MLP neurons of a small language model. Each row is named by its layer, matrix (gate and up: input weights) and neuron, and shows model dimensions 96-191. Each number is 128 + 32 x the weight over its row's rms, rounded and kept within 0 to 255. Numbers have three digits each. A neuron's up and down rows have the sign that makes its largest values positive.
After each neuron's rows, "fires in" lists the words (lower case) most often at its 100 highest values on Wikipedia text that the model never trained on.

L8.gate289:168127134104118106151097168105157097126160192146113133121138189151118101174070115086093160125126124166105141131088126144105153137120096121063045148094116100145094083115103123153158087080195135133150179129130165148119111131135175082110087056137114071187187078103124115084128175085092091157
L8.up289:044156132183086165107140061123111070154136137100149138118166156183093118149137090153139149156145108177116110148101203111085077138105144113139135096135112106122148120164102156175116095163147144148125127164104122147101170113126111105106149151150141135123123145119110119108194125147143135090
fires in: "the", "a", "s"

L2.gate495:124130175127127146143127131085068130129131126135193087120154106174121154165099125135127124043135124127114127125174168127162136118127085130097124132127134150144131100162126117078124117127125131128144139171154127125121121118080131132083184141121093128133078070121126128210162097086057132113
L2.up495:100125159130129130126131125200150135128127122000070097126179152197127206108147124137131130121132130128092126126150178122102128181091096130056137141128150096142134190119125134089136149132124134136146146062094113126122132112135131128107195154179067124134130098210132133144000094112122123129
fires in: "known", "against", "spanish", "sister", "registered"

L4.gate189:156147121092156102118110119136122165138122136154161116063118211129121197119129146131118083124096167165143158110130158095066185127161092164111151106113117112126143069078148068108128189144174152165120154095077178143063105173133128082054142171145107153152101168116163103144129170115105099138
L4.up189:112086123123148110093106124105095136145089090160109131097110140127109083127098073142097102130100083155117103109114190155149129179076147167071084133155126143142124111155134111122144091134056096138095135113112127129138125165134120122103138096074114086131109096104110134152136094152157090092
fires in: "king", "district", "station", "college", "kingdom", "capital"

L7.gate147:098086111142117083135144094063109157139106104159108100095136155099171130137065111116127149120147158133096126094112172127086170109142089085158074092134116103160144117127165128105126149213142138058094155084125154105078130100016135146231104180147134135181138051152109147126116106150145104101
L7.up147:102148095160082108087178115162125107099093135156068117075155147116144120160150108106124146119154148180117208107125125127079187130198110115116096101100074114141125150094127095126114126162136102120061140146136174122081122139056140092155086121173156147164127097114159077134132129135130092152
fires in: "his", "year", "their", "the", "this"

L8.gate417:133095147138144140097098128131116119156155102124157156071121121073142210155103132175153112142147125136147146112186130177122153142136153124165168192101125159140172067067166112129108061121166082174191119159150131119191124111085114144118172197082149097082146126120121152132108103167143152069
L8.up417:127080140117149128090133082121091092212147058105174124105110119065089185132108134162110114158143080169133172110124211176119157156135174164169147146116115178149144087101141116124146077109147133128175124084120124144150088150110135146097174147084130094126163159122176150149124074155116148091
fires in: "school", "city", "house", "as", "schools"

L10.gate200:111207139141136056059132109110146118159091148098124171118131158136136150157116186171130169129142189071142139104132139146110142139158093126163208105086099123129133134143104113158092088066135113111106052123119155047162123089134122070133127123148143143061123140202110143116128135149177179191
L10.up200:116127129111084103170121117181137093192128138097184177037089106114150093155118144153093112115129129177166106134165062135115162119181130121156152147144081111148122092098120094138080169087104130118154095052158103125149064145128149165206114104117135128064174123137157163146155137148187101122
fires in: "a", "japanese", "american", "author", "actress", "born"

L4.gate501:117105091084196112136122130107197180108120118102118139200126123149143186146096142136112096119161134150168127151108141125126129097056124106130066138132152163192108108122132110133170145161141145089088134144106092152198149087117147103135088088067123122093143108154088085144145110094152098168
L4.up501:132085136144118168104158119111175106123189159118132142168146158100097114131114116106132104091129109108137137126100175107084115094134117089125128114125125174123132076128135109152082080107188160144178133089122148109117142151093089128166117155142142127165148170121146131153129182130068130142
fires in: "a", "corazón"

L10.gate438:072153095121149125139209055143116129096110145155134113164174116156151097156132161120168055113068169153150123133139068104077106125113105095101177078124088099098187132139104170118097070128141081190147108125073122167172165116130151068137129156106119108152149144163119130140179163144132143128
L10.up438:156202130159144127122179108169130148218141145119092102142162127088157076122102103175140143132116101154142128120098138087143165137131173120117180089182095101199159156074111126130085140033176107137192116120113118163130123101180118107118156104165113147105141072161163138092127132139133158162
fires in: "world", "wife", "loan", "brother", "wrote", "woman"

L6.gate302:118170172163142168133170113106118135161138131105098114152157168137103144195134102097098100153152128159151130115189142163097094100138165159150150120133121178118173120157127149133116119070196114140161069130115146140087098090155041106110121098155106181159109098151153074092094084142142114128
L6.up302:122151152135170164121120106139144146143077087137137105059130090116109111103085097163153139143187123112134174145099098163132147143108166130130127148181093094157101140140222142188092106132126142162167169116132179155162168134136141126050166178127141212085073097150131129170105124159075161132
fires in: "in", "of", "who", "county"

L2.gate432:104124193121127120123132128204089127128132128233130177121109156069129180160162127136123127090129129127110127124187114130145127052115121127137130170127134091126130088170132123223131133136130091125146117239097116123115132064127132128188134137132154123127166159139128128186199118102152125134
L2.up432:117121078129125114114130132140112125124125128042061082130068152069128158179145131108129130086133126131147130132130114136015130181087198127167126239121104146118128178150119130103125136133127136129194129172153125125047144158176123124134082109193172124132143123196118126121184185087050132137
fires in: "between", "in", "contract", "practice", "factory"

L2.gate474:126124152129128130118127125149116125130123134233166124125149098106125170160170121126135127128121126131120131125054084129040121096137020126140130158128130119104124058096128134218117125129129190132160088221106124129127122156101131139116215142078136127130132141155130130089105178131173127115
L2.up474:152125173123128150129124125204091123131128130166177146127089088201136092070099128140129123164135124125156136127145105119071130187103058125095126176127141093167122128154146130115117148122131127131101121074167123130135123116117121127074115140115198125121099178153136131177245138199075123135
fires in: "player", "for", "england", "play", "players", "least"

L2.gate176:090128219132131136106125131191121132121141122096131115132074125160126092091213125135126126152125125124146122119100088130000133168092112129132116135128105076150125172120138126077111142117125055132100209183169123127120119095148128139106136113061127129124116123123128126150044110121143128143
L2.up176:101123147127124145129125130111117127126132123110139049130189150143126175076132129127129125121122129130143126131172127123146126157098108128173125168131119000151127111185141130183143110144126145125136128104140127127161134108147120128153090106096093123121131124068133131112097130151146125124
fires in: "first", "paris"

L2.gate230:118126141128121112155131129076105131122129138083178164122127112068128138117121128132124128120123126125144134124165163131132124203078073127148121148133075084161137095136127131065129117126126178124157176058148124121134128124065125125163123110099173126128086160048143131095165088150185137116
L2.up230:133131244119129113123129132141157125126130125109031156128125111112127050132172135107120128101127128126126125128207099125255136016110157130175123161126131139154132197087154129169127120122127103128154108136127124130169122141096126136134126142114133124123119099180128121157107143194078123120
fires in: "due", "time", "blue", "avenue", "issue"

L3.gate466:136120128123135133124122122125122107125147143135060140131137131091134122109091128120109132131130124134016225123129171118098076000172114131127115127129147110142130000131130219051057129142133111139119114123123171148129038129103127119126240112123106127133131139125140126125122143115130123122
L3.up466:133120123130127138139116127122134121128092176122255160134133139064138126092141123129139133116126119136152184106127134113141128220159136133135137133126100141141132178144133050095040132130119130114211124125113150150135185085134140120122091120130102118127126142130111143134132148106133134074
fires in: "their", "his"

L7.gate168:190125195118152092141156163142096115170170154095121138087170112138063161066160199145136125133136087151078095093098105132109181116151145105136144099193163082181078106112107156179113117117162142091137067210111165114154118135145150128086078140151149124093163210119146111108122168126105189113
L7.up168:115137184085187109197124133141149159127104124123100101139126135139140181068116097104120109155102157195123118128113156141107099185087175135127147116184124109124148165118101120175099112083115160075117141136099109139185121107105151125174112135085150133104166144081116169145116130109125139052
fires in: "time", "life", "family", "career", "production", "producer"

L8.gate297:171114078134122113152154092154129127033142114157162124085115141127167058157173159103187098084121126124100148107086134075140116125162146130069126194065162131155120121098120095092121153112135079137169136096167122083192143103134162149156120206101156107179133115126092155149146170206104120145
L8.up297:184095080090142103181143123123115125098156072146157107139092153108152120119142120156178102106173096141076146088097162118154126127106122123110125166089132132185119160137096069095179141190061121110136131088201129112142125124162176124186143153060163041161117091122143146126131126144145103114
fires in: "of", "architectural", "often", "into", "some", "this"

L2.gate285:104133077129127110134128124164112136128136123099117074122101216105121109145134124103132126180136125129124125127122179127108130079145081131159125135131120209133128103106124128103137140121125141125112113144120134129165115085038131113112146112160156120124080107177127127131135196074094123131
L2.up285:161130049116130110072124125141101122129122125151160094122212125189122137122119131142131126084126124129111124121112184120179123139144029130124122044128143086201129116141133132039107116117121143132151122120184127136149115122182133141077043129116117134133102144116126121165094096140169131126
fires in: "system", "signed", "systems", "rank", "signaling", "party"

L6.gate91:108167104141082102056132150104170139162140123124151168126122175130117135172085127124127107093144114152086134132170154136127074147122077142117131135132142161139187109192132143101055069119114060153078180135136149150087132164106127082115164158236181140119135134148164115108117147090118120126
L6.up91:136158138118182094152151133117188131156156062137119107113117100039110147167131167158120124113148130166120134126189079143136135100124151162158180120112116189165117137141154144137108135188206097087137120170085171118108124109148128085134155127142154129130098109148153137084122090147078162193
fires in: "in", "party", "county", "team"

L3.gate232:134107100114158084143135124154100169101188115135111132108147164164139194067150149116101106091151192095101134168081124089129133168157141124160150074104149134111150111118099127144185169121157166078118157159141144131090183150194144099133078116132168129175122122154132085103108098074107123130
L3.up232:123161142122194080158149124148089167054153091128157159112088145104125218107157226124119160123118143134166118156112069075133136129167150138164224096109120116148124189148113161126120202184155095159132095122098185129087117101153109122136119138123128167127134174126170125100123099125109194160
fires in: "the", "his", "it", "they"

L3.gate151:117110132127130136127114116238129124134140189146145140119136134095125155172174109130130137119125131132016000138136144143108158128155134125114131125137135138126136147129120050186005123140128132140151128110115200113093231205141126133131154130133126130135118123128143130121124112117132108029
L3.up151:118109131131142128125143138124114137107134131153115208126121127090126118127000150125135112132126136120203190135136044134129172155129136120126121129128100097130125120117141041000031119131135149111183128125129123128102197062107125134134115120129132135130120129143151145124121128122115104190
fires in: "company", "people", "democratic", "league", "footballer", "when"

L2.gate201:165134095130129102139127130098118123127128122130097088127167074186117130129139130110133126141127121127159126118108086120117136090096066128094122153130123124122131069081147121134129123125130151123178203151131123123084133117099126127075149143149121129130189136184123131195174188058101127126
L2.up201:079124081119129113140125129057054123120129135129102189128145095165133104196133126133123122019127132127137131132093060115068130069059145130190124084128147090136132192166115125094130138131132158129166121079106132127024144092099114133141173111131148127131079127068121131065159121051163131124
fires in: "who", "time", "communities", "community"

L4.gate72:140129124117068128066122160133041098152174141160130126164101210180143109127142158133096143110154109164139126124132129127104149114153140124133159141133095115082205087130127128134080133073161160087142146143037150082162120140101082156121167130138136100160120163096174158125143132152086144109
L4.up72:137097127072116088142111144129088130158128089167128138190113161164126148132117166132104144161168101185147146135128136086116174126084160177137103139158094138135193126128121114122137161093111139092101132127034084085138120137128109134110140099086123075127121127093135143121133070120152109112
fires in: "university", "government", "station", "district", "footballer", "football"

L3.gate11:164093143102083141143125118122068139116108157153131147191122156115163214105139143150125165124130126137109144089134126138144191110100168172081043089116130082143101144098124171141117131058102120081125126138086114126131062125122122173158109102110114085082153151137085140130117134132135169123
L3.up11:141127112079132077154153132178120215138136082123106143113115117062161188110135129117070120153115109159156147077066090122216167133140158155143133106159104125180102131169151148159161178077064122107127132136101106128135120140189155078122117115061124103055099124131129093096094082135080161121
fires in: "career", "born", "information", "life", "system"

L6.gate199:138130131192142170075145092172111072118132115106164140110110158151102171148146072150054129168133148111126050092151138083162140153126148139155148156116101159090160154096109149108067098104109110113109141163095114143167116209135095188075057090146108140096106114137144140185112095175115164098
L6.up199:153089142123159156121115116153157132143103123138143122061097150193136129163159177088127174096136109196136164107127049223152181079100079131128096132092103152136161139173092132119139151154106181157142156153079131091111133141114064108103126214131146152157101107077172152206106106156127150122
fires in: "of", "votes", "the"

L10.gate360:129141190197138130129140134136122140163108132118080123080148192168140124153172155123116153114154147091158135117146058141116127100079098146115146077085183151091077151077118098133147081116210108138125108121135169116082191078152112127073097174145106117067110177148115106103111130058069178150
L10.up360:152131151165076117100135137124111141127162115116055064072071126142130177121132125141118125082178173155124156134090036240178185117144100111109147084118152165080141145124098120146158089087187162095157181162151116110105140130135122077062113098160101137124121121089158112096128089099099132159
fires in: "0", "400", "m", "100", "000", "300"

L2.gate113:166124097129132164105122126199085127126134125113112156134176109141122155133079125128131133157135128125098127128171044131141133092125124131111130098122127190161118059174118137072124127128122165130094146128091131132254131142159130117135174146165130126126088194167121132062162176089025128134
L2.up113:093132159129127149117131130113056130126131123196164011130199125119124111175070126153132123182135129130155125127097137129127133145119125133148135171123142120173126118059149120063142140127126115127127116103155125134191123131098127123152096141075092125128120160000119128193255117215126124130
fires in: "gotha", "both", "western", "eastern", "an", "roth"

L3.gate55:130141133125134122116156126134112130136152139146111135138132130090135118099186138118129125113124143127205000099121075117131158226206126130138115130126140105141131187127140142206015113124126137133109134134124090107105067152123132135128082123129134123131118132143113122130122137118125102085
L3.up55:112136127128119129134119126077125127125151110140255078127137120113124100119166115134128120129129121114110196113136091151145063126130132135141130131133121112124119059123124255216155130096130108133174132128133119141090109139127129130114149124118142126117130133134121139132136127110124118000
fires in: "at"

L7.gate475:116086143083179083152121103111103101117105091049125094147117059081136094090155150158096097127108162142160126121087126172117111155167158101147099160118134134082189142074091147125155145142176112140126135112063139161124126088093112121116113168127142185073088142128099188139179129118054219109
L7.up475:114189101168148077121114150106124155132137150161079108170159151098186128129157135127174122106177104108185125094115139174097071124116130146114161097163114182136109134131130106117079145174110164139150130133172142109149125158129098106176137172123131137153160107173243114124175132103108159100
fires in: "can", "may", "6", "will", "could"

L6.gate443:092136098198014130084154127185105095122132147164143172153108166172120096186136114153155114095130153133118120145130118074139129134132104152109099125148189119142150127066125135151056079125041113157124149140136102124130137139152141123183114131128157099170153159160094119166156154056108100122
L6.up443:143157193121134126098126103134111133110167145104139058156102149191051054148122131118164121129118112121121068072060109115150085139058107136073125178137162114103156177097111137124137136149075134126143103116120106120164157178103091095134134130142151157139155136126131096202120109156138158105
fires in: "of", "species", "known"

L2.gate470:119135240133131150113129126163104122131124133158188180125113132133129117161119129142127121176131129134111120119175113123193125139115151129108129025129126091157133172108183129053105132132128132125147161134143127130140116134112133122100115116101128123116121113144124128155143040130095121133
L2.up470:160129159127127139105124128168138132134127133177114207131148166255132139182064125132126127134120128133134125130158153128053133112167081132152133140124104127186130164137117125112121099129128130126088153025152133120089125133155125130190050113096124130126108066151135133150138121088177128124
fires in: "station", "town", "level", "trade", "levels", "towns"

L7.gate49:134098139175072134138116155121109115109133146129119186091163157123163138101070134079162120064149158061128239154124134128117149160141070110109076065138102101127130098122106146154074119138108191133119110156135158161112153153153152057205106114128144124130093138138108093125150186148106145167
L7.up49:132102154178132054137114071113105073158165145136138143092083163112110081149115187132152205078191146146169114134094063132131160157153165134173152119127115181102116095159122136125121082136186150138158108155098108118051054130112083143186115136127088162173150125146094095175202086179112143137
fires in: "suzuki", "was", "khuzdar"

L8.gate173:153138134153055120111145175123106156105144132111128077065134120139159174151117100110138100136136211146136141168114094124102098115150075078137118188120140084146147116151089134105078166166187126106171142107072095178132097140103146163118135230139165149106194106138135111137111169116067111161
L8.up173:101108171185099111095115190142149114168131127195085068123143137138151137119114112159109085120137145113165086143161088184107122094140106153119144146111128136091121068117109138149126115134181158092103228119082127130114127085137133112105096085159126093134123117158160073138099120100111085203
fires in: "0", "at", "won"

L3.gate177:068146107111141125172118101251152095116184112135129182149151147170138155170154141185109144074130094101127144119117138088097094157145179076101073140142098147127168119072115174105130103200102127159153103146100118123174132114076134153086129149097169170125160160162129189159128187141104196149
L3.up177:107107095099184075151133078130150162119152079110178150194147138193153137171093129133126121122149104127149108094109115129136059142090209121100108118116111179148152138085131167100107137180071130178123105120073136168132138137128122144112101091100170098099139133166110128160123128103140169153
fires in: "can", "would", "may", "not", "will"

L6.gate83:090103175109163124165144169122116147152128101129080128107184109127143156177138164115081150092182149137178112119163108172100188132081192141143204115116094154092100118086150141168094070107131098137070140158145114185139181079140124128053146168248154139145100149103111110156104115108130082141
L6.up83:103123195130081108177057145116151077140110110141134205134093101134110066131081114154174134110136124120138117137181126156123119196117075115131128130150103167100096140090140093166111069174168187129158184156178156104101130158113125178058155120163111123098096079112159098077095121165142157149
fires in: "0", "000"

L2.gate86:124125098126127132097127124142150128126122132141126181119074137138124171122175131134133127211127126126111127139151100122125137124150090130139124177127157084103127185098128137109128138130126065135181164076102123130076122128149123120092142121062107129115205166157132126125168158182088134129
L2.up86:167132107123127139117134119101078125132142128147065202125160186100132163159066123137124130116133131127119125123109165124119118064154150130145125138127137069089134071213093129140115200130135135130131077091140119126175118084156130131198072143169110130121175131168132121190152114160064116125
fires in: "this", "military", "first"

L3.gate324:095170158135149136141175126149133108097159158136169211113159123198128082230180183159108138156142146101127097142143117143174119051120164096161186083123134134111135187124154138106158137153116081161127103161151141125098155099152155130095132130122187178141143158131098138154135084129135182189
L3.up324:130158138150127086142149141100108116103102100119177116174094114136134087167127170138101074090125148086102064141141069148151100052084096102127177105128206176118105123138129125085104102124070118082146126065125073106022134155139124110149178138118141094134106109135100142135123111135117147161
fires in: "major", "majority", "its", "and", "certain", "of"

L8.gate321:145124184123086174056151136150129163137117103115070096130100150203177164172200059156128172142142156125172109161157108117127151113125101081183134143070078108100160131128078102130115091104110114121170092154144091094118134119085098153086128117117159156101139166163131135101117124120095143123
L8.up321:125072097137051136111149148129084126126162093131147181088150086153151152134147134142118097112157194132135096136162078119107201120180166073194183110120149162137105151135071125143155161175130071159115111114161097119149140140169118208133108167087114124102122156138109162120080064137183116133
fires in: "the"

L2.gate438:092134184126134122138121124183097133125134125145074121131112068039133168060129127133130126177128124127119138118081222126080126146169156129099131075127101060085124199116144131161121106127126158128150176140144135127138135110057130129079102131101148129124100170176129127113103131169099131124
L2.up438:132133128125127165113134133171132133129129134178042131130076126092137197145029130119131123163134128124106128122111093128134130162126066134185131081130124157150132167103082124126134130123128142128169187121160132123173120093183118123149112122103112125121110122253120126243121089157108128129
fires in: "united", "when", "during"

L2.gate398:134121115136129144138126129196160135129135133174110105140151122120130130094133123119124121084136129130140127125127169131175136150101123128096129172127107117122124155094135132166120141130132127129117131146175124126175126100112134123111134106099129121126080144109136136136092104162084116124
L2.up398:139133182135127124130126130110117120133141127232135086129064067055122132117128122123124132054135129130174127123114138121183115226087106124044122000129159184121132165137070121195135106139129126130188159172121125122157136114165125115111183146051150123135140093139129134165120168149142118139
fires in: "november", "early", "championship", "championships", "july", "august"

L8.gate364:103064130122108146148141154206131151110129089172169085092105117153123102119139170116153140108142180092083149135139139097113095169187138125098092130106120122085110085120113122148116107145117118105176176139111087123224109124099102120164114180149155103152231083116160135173155147203050154095
L8.up364:128067104138140096131191103174102149146114067173135147158194089122114125113106145171174127140177141154087122132147166160172086109134157118067107106099099147118131090135111126133113107123094130143149145129135102164177124156046138128150117174125179087109153090122133112142156135162099139085
fires in: "been", "was", "enemies", "were", "became"

L2.gate175:169128082130126107151127120153137134129130132225164116131082141093131179099196124130130125169133136125104129141146081121143118205155146126133137099128139060133123132066148131146146173125125151122133098106128132132111132129092130119113123124102207126130072134130129128068069192244200132127
L2.up175:163129189124123134137133131095186130124128136179094111127093158079128064091142132134126123141118130126153128130157110147134135025121065125139127175127123136140125077116044135150114122131126151129114178109131131138144123125017134132067172137174188117125131078053123133195177117085143125122
fires in: "team", "player", "german", "play", "germany"

L7.gate332:112136132140128106106161123093162133116147136115180075147109177118114107163153114163136127088178115111180135136216108131120153107136134202173171106115113140113112079101122159150096093113162128140171071165089119136073119099107098129097126155169126152168113114145167137126163115140080138203
L7.up332:132119145098140139150203118154121129067088140185157117123161156119184157117074142118113121059122117155054128159109128109160121135083157095173116128115126164135074154184184135075172153169127095112126116046123140164123120173162179137121093146075133139120132183145106085113133129206125115160
fires in: "in", "round", "he", "during", "on"

L2.gate348:083137160134128095123126128060090122122123128185170099128154123134127203129141132128129130103134125131104124136107150139072128168163165130172123060132148148141130093143156127072133143120122099124177255167113130127147124119161132133198120131107125130128089111060127131150184134105115128124
L2.up348:124127045114132142088129126037063127133124129235124163130190129143123171177180127135129128044130124132115135134088106109140134116133195129097137155127123111144127103072136134172105146139121083134128117139170117130153131101124130126185200107173157124132162155156132130087210148191170127131
fires in: "school", "vocals", "schools", "candidate"

L6.gate139:120087090097104141062145097125100118155177096121115162073135134184138128147125127137140151094180106130103169134056135119101135066150091159084137145165157162146214078178138105161141154187108131178118111143082179154142111164121154080119129111118163082112124151105147158116178150142115123130
L6.up139:130183130134087117116177108121116103129129131082093136115162097098132144117159172232103158147148134196122130065135157077126116102161136172150194139150119079129154118147176126177118164178084130116097109133085104063117074145133108078142147102134149132102110172135101125141094122142093130138
fires in: "population", "regulation", "people", "house", "label", "independent"

L3.gate71:127139139131122132115125130082121122127114151123045197122153127149131125009137124126107127124134145145251012114134038124123148096061125135136122118126106129135128123144130115052112115170144149127147118117137186158166216152124128128133151129127119117127125135117132135122123134126135119204
L3.up71:125129131132121122132127127157142114116129130135126087132126126094125102159255132127147131153132128135255206123119092130139194198215143132129144132127124133133121048130114182181107128126123116131210134121125138125126151038168125133124115125139141135136131127133122119121122134151131118066
fires in: "age", "large", "backing", "back", "championship", "dodge"

L3.gate281:121139127148124126127141131087117148143144147136114141122132137108115099106088115123132119124127113138058068128143245116125194098085128111132111128131112096123130151127155142132124127144119114171044128148127142110110158096128127124131012120129130125135133126133137155117125126121122149103
L3.up281:128142126121136106125111135156124125111130121135093204124097124171152163044220137129131141114119129122095188106140017108127184152183131125129137123126160083138122206133113099175077137123118114125151132124139191100123181253156132120130023121122164128135140137109113126122126140144127161220
fires in: "his", "film"

L8.gate180:090092095152125097100113163147141166156133062146180119092177093135164138144092132146134135148146186153135145100139152113110134107178071076106175069137055193099134136171199118117130142124117098124150101138122095160173118145129123086150081123104091092155123105139126101147125146164114138177
L8.up180:112135108117100136110146139159112118134118138122175176081125124134105142125164206120109153094112244147163134112052107153139157143162122056179179091065114097095115157146118165117152177089101057143145061138128137165167182142184092145137119160134161136117158118148097123163143114108125147168
fires in: "is", "was"

L7.gate149:138162120143175075133092126129149097169153117147140097124104123132129115170153106098125154152145144104166104126133093175186107119123163121183217121120175133122142182139085170144108110108123131095131108150143103104098197098088089215092139173133135147191109096129195171166091135148046178137
L7.up149:152162124095171065173086143124094122117162100104148149141136113165162156106144122121118101103103194111093174153109094090146136115120126153165098136124171151123118148077075144188131119113115139108092212142104177131137170210179169111166134155126093104132106138124152172179047161025079220114
fires in: "the", "of", "team"

L3.gate394:122145116125147117127129124146139091129100116129122187130145125111143133076148133132135137110116132101030096140131239107134131071179114127136118123137165073134134108127138000155139125103126113134000122151133086152134174075159132123129000115133124141126144134129100117130142145136130111196
L3.up394:143137104127124144112149124096133112138119106135224176125106132133134151079073137132129125133134130123000220120128213112147144133110111141131135116130114126126127061142116173109235129116123108136109132136132195095065166020119127134133132122115125107136122124151137151116120129132125124000
fires in: "also", "november", "open", "become", "opened", "december"

L8.gate219:123112136174106183073112156141197064122118118131160133082213111110101088149125116171189099118162133113068135164156104171113100141148096172070120168127117145108101055133101099109138107137097100105133073119143126132156166062105126143084132138106095102150142155125084096154150181095111139204
L8.up219:077124146143127113096106114104147095084138143190158136102176159086110147133067114156160124137117108143063110155159124171143085123130105145051127096127123186115092105136138135122138116163073107113097134107099060127127159171104143121077129114115100070139126132123113085163128118078153097157
fires in: "is", "were", "was", "are", "a", "this"

L7.gate176:080157107111111111099106078103107074134088121049111143184133102110146129143113196125133140110091141086089120116115117175122121107116155110117173131084102146098117094126190187127164110151157073085101163126133183098140131127074098146170127122162153132128106115095192140138118109153097138067
L7.up176:102120103100162115172106112078098142155081110077089120198133171118132105159138194092107168152167138132106162119110126159114146075107164133129143117078088112130126099074173129117198111186162130092086134094122162132089096157125144161111116176116095106120103083044199118181128126131138137145
fires in: "university", "school", "english", "schools", "research", "writer"

L2.gate204:105129134116129143132124127037145129129127130126129170129146021187131058110044130140124127167118127126131132125115080110165118146093166125119125165131144097156134112105126116109101162121134116126107059131142132130074118155059131124160154144202137131118073220036128121163123108152156126129
L2.up204:142131077133127143102133129205079136124136134069107106131112153089128090200118128110131126017139125132127125125121036125076124144122045130122129196131119220066124101184122139068138104126125190126133152089157126123168124114037134132171197130127114129127148169101121124183077123130089129133
fires in: "in"

L3.gate393:121146133120145121126124121116115125130132083129032137113124133154131133117126148131127134125131126134255168129111071120144091223046122134122145129124150103133125154136127188102078139112131093127000137129127139145161195154129124125128060115130135128127129099128139106129117117135123127119
L3.up393:147126128118122124141112127129131095139128112123168188137135127173127146179130136131137135105125129138150096123131126139122108019207106135131158125119110145134143255130109138158125131116132137127174124124128116160113216055119128123125193135127115125130129121116123141139137126129127137206
fires in: "right", "night", "club", "eight", "fight", "light"

L3.gate7:133139103120118120114135127200119104079136091109240144126101129185138136071108151128112129138126114138125201121101118126125097124053111142118053123125135126135136159126143115000185132145119137146190133147136155136189120197131140122147255141130113138126128140128120139110142137136130137038
L3.up7:135126132135132138140138128155127122159121106118170186115133134226126141191155129142142137127133127131162120142120138131134131179186132117134101123120173143130144000137134131101148142149116119140135137119122219151159255069106128114124028121121134122136121123129123129131139146110136096166
fires in: "open", "history", "recording", "opened", "record", "known"

L3.gate274:095139124177096157103167110116120086132122082145160085099156150169095126166184123138061105140167134138107125112163120106110135173131154112158134104141151137082158139117086140147130137139166130116131155143155154064100166162135129189066142127102108151161181130148092127115109112164106225137
L3.up274:115089081202176103115129105131114111106006123184156093175163132129087094111150142172151093167162153162141095079184097095143087136117067167110104107133152123106150127139154148122124146159121105117116160087137099106112120154086146144111117099087134064130195088148008076125109107123110125123
fires in: "as", "was", "is", "continuing", "continues"

L2.gate444:107128089117123168110128126164101133127133125154080028115122075193128136046140127131127125113122125133161126130108055118043137133134175131130139039131147092156127092102124120105127123125128072119094171031135128119202128182105122142135133161042149128125118135133126127109153124108106138118
L2.up444:195124157129129104144124133115131128130125132115137151120120120080126183112183131133133133201132131130108119143072172126113128119177184126063122077125133140191124184110117116204110145140130093138178214178116138132064123206092114124177182141092132130134119122162130118139053164110063131133
fires in: "world", "home", "team", "university", "field", "certified"

L2.gate3:112120179134126165098136125079204128125130120096140163133199135160124068182116128151127123193133129136180128126111181137113139149159116128108140183127139156173121174074137125151132117136121205126126119139087124122076134120176130137146055159127110123131094148192133130162095137158112124138
L2.up3:125124118127131087113133131142113123120138129109111221124195188086125108235184126093126127120134131126146129135000131133105145157123093125120113130132134144130136097126132117161126176132122089131134120113137125122036129125142131124235163137089154132128105117206130120167110167163105127128
fires in: "site", "children", "website", "female", "male"